config = dict(
    num_hidden_layers=14,
    hidden_size=192,
    num_attention_heads=2,
    num_key_value_heads=2,
    head_dim=96,
    intermediate_size=960,
    vocab_size=4096,
    hidden_act='gelu',
    norm='layernorm',
    norm_place='pre',
    norm_eps=1e-06,
    positions='learned',
    qk_norm=False,
    attn_scale=0.102,
    bias='none',
    tie_word_embeddings=True,
    parallel_block=False,
    init='normal',
    init_std_qkv=0.0361,
    init_std_o=0.0068,
    init_std_up=0.0361,
    init_std_down=0.0068,
    optimizer='muon',
    learning_rate=0.00715,
    lr_mult_o=2.0,
    beta1=0.93,
    lr_head=0.00624,
    warmup_steps=200,
    schedule='cos',
    final_lr_fraction=0.03,
    batch_tokens=32768,
    max_seq_len=1024,
    doc_mask=False,
    train_tokens=307300000,
    max_steps=9379,
    dataset='wikipedia_en',
)
MLP neurons of a small language model. Each row is named by its layer, matrix (up: input weights) and neuron, and shows model dimensions 32-127. Each number is 50 + 10 x the weight over its row's rms, rounded and kept within 0 to 99.
After each neuron's rows, "fires on" lists the tokens most often at its 100 highest values on Wikipedia text that the model never trained on. A number after a token or word is its count.

L3.up535:59 38 44 61 54 70 50 31 53 71 22 62 45 51 48 52 54 54 66 47 55 65 63 56 58 55 41 49 44 41 36 56 60 47 23 51 51 45 55 26 60 51 59 59 51 50 64 71 53 60 46 43 46 52 45 53 56 52 38 32 46 49 48 47 49 43 67 64 42 38 64 42 53 58 31 62 42 46 53 61 51 47 51 62 44 52 63 48 49 63 60 53 48 50 66 57
fires on: " |" 51, "|" 14, "," 9, " " 7, ";" 5

L6.up85:37 77 58 65 44 50 39 49 36 55 41 55 41 47 48 60 54 37 51 61 52 46 60 54 44 30 50 54 33 53 56 54 52 26 61 32 66 63 62 46 46 51 42 43 52 48 25 61 45 45 55 44 50 35 63 55 43 52 66 41 54 58 51 59 47 54 57 40 51 56 38 66 46 61 42 48 43 54 43 57 51 34 64 66 56 40 48 39 46 66 53 57 46 49 34 44
fires on: " back" 16, "ack" 14, "ad" 8, "k" 8, " rock" 7

L6.up472:55 33 54 40 53 52 40 26 46 43 44 67 56 40 66 49 53 57 60 56 53 45 36 62 35 55 39 37 53 69 47 49 29 63 46 54 54 56 86 49 53 53 54 49 49 43 46 45 65 66 46 40 40 49 47 61 44 42 46 59 51 47 53 50 44 50 52 62 61 43 49 47 70 64 50 54 57 38 60 49 57 75 43 51 45 52 29 57 38 43 54 47 51 40 53 41
fires on: "n" 23, "es" 18, "o" 9, "ik" 8, "er" 6, "on" 5

L6.up273:26 48 54 78 66 41 64 59 51 51 43 59 53 47 46 66 51 56 55 54 45 53 51 44 58 36 60 60 41 48 31 69 50 52 57 37 34 44 54 45 37 42 56 38 44 42 45 54 57 47 46 54 52 53 58 49 54 31 41 30 32 51 65 48 57 51 53 43 41 50 44 61 56 71 39 63 31 53 66 49 66 51 55 43 38 55 31 41 55 69 43 53 51 40 61 47
fires on: "," 34, "an" 21, " Sh" 8, " H" 8, " S" 6

L4.up193:33 51 58 67 60 58 50 50 56 47 40 58 59 50 67 36 46 28 62 36 49 69 59 47 64 48 45 28 46 60 60 35 51 50 51 34 31 32 32 55 57 33 46 52 57 38 57 57 61 65 53 69 48 47 49 44 52 63 66 46 44 57 69 32 45 54 42 50 44 58 60 54 59 51 49 45 65 62 55 58 50 44 48 44 64 55 38 59 52 36 55 53 55 46 52 51
fires on: " to" 62, " in" 28, " |" 4

L6.up105:66 41 52 61 43 85 53 35 50 45 37 51 43 34 46 46 60 51 45 35 23 57 55 54 45 42 47 57 60 57 49 43 51 54 51 67 34 32 67 52 36 70 55 46 66 49 50 55 61 49 46 47 54 54 47 37 59 57 66 52 48 60 43 46 49 41 25 47 60 48 59 45 44 64 44 51 64 55 52 59 44 50 67 59 67 58 51 48 57 52 25 44 31 58 30 40
fires on: "as" 28, " As" 13, "s" 11, "ers" 5, "m" 5, "res" 4

L4.up104:23 51 47 36 58 40 41 40 46 57 52 47 38 70 50 47 50 56 37 34 45 55 41 46 51 55 42 63 46 54 53 45 68 45 62 42 62 55 60 68 46 40 58 59 64 60 45 40 49 41 68 38 43 55 42 58 64 52 44 45 63 60 58 32 68 45 45 46 54 52 49 45 40 63 51 35 42 61 54 72 38 59 56 59 68 57 57 45 59 76 64 34 43 55 49 49
fires on: "h" 36, "est" 13, "sh" 4, "oll" 4, "ph" 4

L2.up610:56 57 57 49 76 47 37 33 51 48 64 61 41 34 62 71 41 58 51 50 60 42 45 37 50 73 53 39 45 49 64 49 54 74 58 59 49 48 55 30 48 35 52 57 48 43 51 39 44 52 35 37 33 52 50 42 49 28 65 67 48 59 50 51 41 57 49 45 46 58 62 30 56 39 50 54 54 54 58 43 66 40 52 47 47 52 51 52 66 48 49 50 55 67 49 38
fires on: " has" 46, " re" 22, " Sy" 9, " had" 9, " number" 4

L3.up764:54 46 63 68 53 46 33 52 42 52 31 42 63 50 39 50 60 35 54 43 55 43 36 63 66 62 42 52 37 48 39 49 60 50 47 54 55 48 47 46 48 63 48 61 58 49 50 74 56 45 66 44 45 38 40 31 52 62 42 44 26 44 64 42 48 57 46 69 51 47 58 39 50 58 44 36 58 53 38 62 53 55 61 54 51 61 43 45 36 52 71 54 54 47 60 41
fires on: " |\n" 79, " |" 8, "'\n" 4

L3.up835:65 44 54 49 55 60 61 52 35 47 34 47 40 34 51 36 68 54 45 70 50 60 57 58 47 34 53 42 41 54 50 47 57 54 61 59 41 70 56 63 35 36 51 56 45 22 56 65 65 28 69 35 37 67 53 48 43 55 46 48 49 54 44 52 49 51 53 52 50 35 45 46 39 48 33 51 56 66 53 55 49 69 51 65 61 54 47 44 53 48 77 34 48 43 41 56
fires on: "." 63, ";" 22, " ." 8, ".." 5

L2.up606:40 42 45 46 46 32 66 41 54 62 35 42 60 54 40 47 66 52 52 56 32 37 53 54 61 49 45 56 54 67 43 54 53 60 46 38 22 66 59 67 65 35 51 48 49 57 47 41 48 62 56 45 44 44 42 68 26 49 53 50 60 52 48 69 58 36 34 67 40 56 49 45 46 40 70 64 50 54 32 45 48 42 49 39 39 38 51 79 35 62 53 44 56 69 50 48
fires on: "-b" 24, "-s" 15, " laun" 9, "-l" 9

L6.up61:60 52 57 44 57 62 72 48 29 59 51 56 38 47 66 47 51 79 55 64 53 65 67 38 43 45 45 63 61 65 29 48 63 59 53 30 51 54 48 44 57 33 52 56 60 58 46 61 42 37 58 41 49 55 42 61 66 46 36 57 58 56 36 46 45 39 57 44 49 46 51 42 42 53 46 48 45 54 48 41 62 50 44 50 65 54 26 53 51 68 56 44 48 44 49 53
fires on: "." 29, "5" 8, "9" 7, ".," 6, ".)" 5, "," 4

L10.up838:71 44 43 50 56 51 38 56 38 71 47 68 43 48 34 53 50 46 64 43 49 41 50 38 53 65 19 48 48 38 39 39 48 33 37 48 34 69 58 62 50 50 58 61 65 50 64 75 51 46 67 62 57 37 62 50 58 42 58 60 25 37 53 36 48 63 46 33 65 66 56 50 58 54 53 48 40 64 29 61 35 52 45 41 43 58 48 45 59 66 67 58 40 55 49 45
fires on: " |" 25, "r" 14, "er" 8, "or" 4

L6.up873:33 64 53 59 41 56 40 54 61 60 56 60 53 52 57 37 48 24 46 61 56 63 44 57 54 45 40 31 51 57 53 52 66 56 58 59 45 38 37 39 44 34 31 47 51 51 69 59 38 60 64 51 59 54 42 55 49 51 37 43 47 41 53 31 56 59 40 52 52 46 64 51 53 38 48 54 33 56 52 37 56 53 42 66 56 63 41 57 39 70 62 55 55 58 54 42
fires on: " |" 93

L6.up563:49 58 54 62 74 59 50 61 39 36 33 58 28 35 49 62 57 46 54 34 33 58 50 39 59 52 51 41 43 48 40 39 52 47 59 52 29 64 69 47 33 53 42 51 59 66 59 54 43 53 51 46 43 63 40 49 44 63 53 52 66 61 70 53 45 49 28 51 60 41 51 37 47 50 45 53 47 46 61 39 51 69 54 46 39 57 62 44 62 32 60 50 38 52 40 43
fires on: " As" 22, "w" 20, " as" 12, "aw" 6, "s" 6, "es" 5

L8.up376:39 42 49 58 50 52 38 38 43 56 53 33 45 54 56 46 77 60 57 41 69 37 45 36 38 51 55 57 32 50 60 40 58 56 60 60 37 57 46 54 42 38 52 69 45 30 43 49 65 34 52 45 43 52 40 57 43 35 48 68 41 51 51 52 50 44 57 46 67 47 59 44 39 60 53 63 46 59 48 35 55 63 51 52 46 52 57 54 78 51 61 51 54 53 49 59
fires on: " re" 46, "ian" 6

L2.up913:46 62 59 58 48 63 39 41 37 59 31 40 38 29 48 57 63 38 60 58 72 62 35 52 58 41 52 45 31 51 36 45 77 46 50 33 51 50 53 47 56 47 34 49 69 51 49 67 67 45 58 41 53 60 40 47 60 35 59 55 51 51 52 34 66 55 63 62 55 32 72 57 54 36 48 62 53 54 49 48 49 48 49 43 39 51 49 64 53 67 62 35 39 46 58 58
fires on: " |\n" 55, " |" 37, "." 5

L2.up583:34 42 47 43 67 56 47 51 76 40 31 48 53 49 44 46 48 44 43 51 63 50 44 53 38 63 56 46 47 35 62 35 49 44 46 40 42 57 52 49 46 60 45 50 44 53 50 54 49 41 50 37 42 53 70 66 67 31 43 70 55 54 45 47 50 45 51 66 50 59 49 60 46 44 76 40 52 68 55 66 50 44 57 49 50 57 27 53 40 54 51 52 59 34 73 56
fires on: " Gu" 24, " gu" 15, "less" 10, " conf" 9, "br" 9, " qu" 8

L3.up927:59 54 59 64 50 66 57 47 33 51 63 60 42 42 62 62 62 58 48 76 43 50 60 43 54 42 60 63 50 60 62 40 57 62 65 70 38 64 57 60 55 43 53 45 47 39 46 59 34 36 58 48 53 63 41 50 63 33 44 55 41 52 53 52 51 54 51 49 58 55 63 32 43 39 47 38 62 45 52 41 34 33 53 76 66 60 48 49 40 43 46 42 38 53 30 55
fires on: ";" 26, " y" 14, "," 9, "." 8, " Atl" 5

L9.up628:46 41 50 70 52 68 49 44 45 58 41 55 44 42 67 24 51 56 48 54 62 65 45 56 51 46 49 48 67 45 54 43 67 41 46 39 45 42 48 44 51 37 40 64 31 42 54 57 53 57 61 50 50 44 41 38 45 62 51 46 54 39 52 38 40 47 40 48 42 59 61 46 39 54 30 47 28 40 50 46 48 63 53 61 64 52 49 60 43 62 46 61 43 42 35 54
fires on: " |" 46, ")," 19, "," 18

L8.up567:53 33 52 41 60 50 40 42 59 50 31 62 58 27 62 51 44 48 28 57 51 60 64 64 48 51 45 55 47 48 50 37 66 49 44 45 53 65 49 55 52 60 69 53 53 36 53 55 46 58 35 27 52 62 51 41 49 56 61 57 59 50 63 37 32 50 28 36 48 46 54 40 42 47 34 53 52 66 46 43 38 43 58 53 63 52 61 36 31 56 48 70 53 56 37 28
fires on: "m" 13, "9" 13, "ing" 10, "s" 8, "le" 7

L9.up921:51 44 63 48 39 62 39 33 34 56 47 45 45 60 47 52 57 41 46 53 54 47 41 54 53 57 36 41 41 50 58 56 66 41 46 59 72 57 44 45 49 53 63 44 61 49 53 49 54 31 65 51 45 35 57 63 32 44 58 42 38 47 65 44 48 70 61 41 54 49 46 55 41 49 61 39 54 40 65 50 44 52 59 57 32 57 40 66 32 60 59 48 49 62 42 59
fires on: " |" 56, "ed" 5, " not" 5

L3.up930:44 55 41 45 55 40 53 51 30 42 46 51 50 37 41 56 57 60 66 50 49 36 37 48 74 45 67 52 59 55 26 33 38 47 40 53 42 46 61 52 55 47 71 44 54 63 47 45 64 69 71 40 55 38 49 60 64 51 51 49 49 41 33 36 60 53 39 63 65 45 55 40 60 33 56 56 48 56 44 57 59 45 59 41 57 51 70 67 48 52 72 33 56 57 53 43
fires on: "-l" 13, " loc" 13, "-b" 10, "-ele" 9, " rele" 6, "minist" 6

L9.up894:51 46 42 48 39 51 47 57 43 45 42 42 50 50 35 37 53 61 41 49 62 48 52 58 50 43 51 33 45 51 37 46 43 43 47 46 60 57 66 37 37 47 34 56 49 53 34 71 57 38 68 34 71 47 53 39 44 36 51 50 42 51 49 52 30 64 64 56 36 62 35 41 52 45 49 62 30 60 53 66 53 40 48 62 60 40 53 42 55 48 60 52 47 61 41 50
fires on: "9" 24, "f" 11, "k" 8, "8" 5, "2" 5, " back" 4

L2.up835:37 57 35 49 63 67 47 57 56 57 46 52 39 37 32 71 33 57 48 40 37 50 37 45 50 53 54 38 39 34 47 41 61 56 36 63 44 58 53 65 42 58 50 52 45 45 51 40 47 46 60 35 49 55 60 43 48 43 59 43 55 52 44 55 62 64 35 51 43 64 53 58 49 62 62 51 66 44 35 67 56 50 57 43 48 32 42 25 53 44 52 55 53 58 53 47
fires on: "ets" 20, "ways" 12, " Bus" 11, "ft" 8, "hem" 7

L3.up293:48 59 60 74 50 50 49 36 53 72 43 50 69 48 51 46 44 38 51 47 61 55 42 53 57 39 49 58 47 48 36 50 64 52 54 49 50 55 42 46 41 45 30 38 53 44 65 60 70 62 51 58 51 42 44 59 46 54 32 36 33 48 45 42 65 37 40 62 60 43 62 54 62 49 36 52 48 47 62 49 58 62 66 42 54 39 40 53 53 60 59 72 40 47 53 41
fires on: " |" 75, "|" 18, " |\n" 7

L10.up712:21 45 65 59 47 64 52 58 56 43 52 52 64 59 57 43 40 52 53 46 53 47 35 47 55 24 45 42 52 67 61 51 44 48 57 53 41 44 37 47 37 32 55 44 60 41 36 61 49 59 54 67 46 52 41 48 44 42 28 58 44 49 60 59 41 61 47 51 60 63 61 60 66 43 45 63 42 36 46 52 46 52 55 63 51 33 49 56 37 52 60 36 44 48 45 42
fires on: "," 47, " |" 12, " and" 12

L6.up594:61 50 56 66 50 53 41 40 42 36 56 54 66 49 68 54 50 42 53 40 38 49 75 37 54 39 50 44 31 50 59 50 37 46 43 55 67 49 52 68 40 42 43 66 45 55 56 40 57 67 72 72 36 46 51 57 49 28 54 68 67 37 55 50 43 51 53 52 65 49 48 52 68 43 49 52 49 35 47 27 57 59 53 60 59 35 47 50 32 39 51 44 48 38 57 42
fires on: " to" 15, "es" 11, "hes" 7, "o" 7, "ri" 6, "hed" 4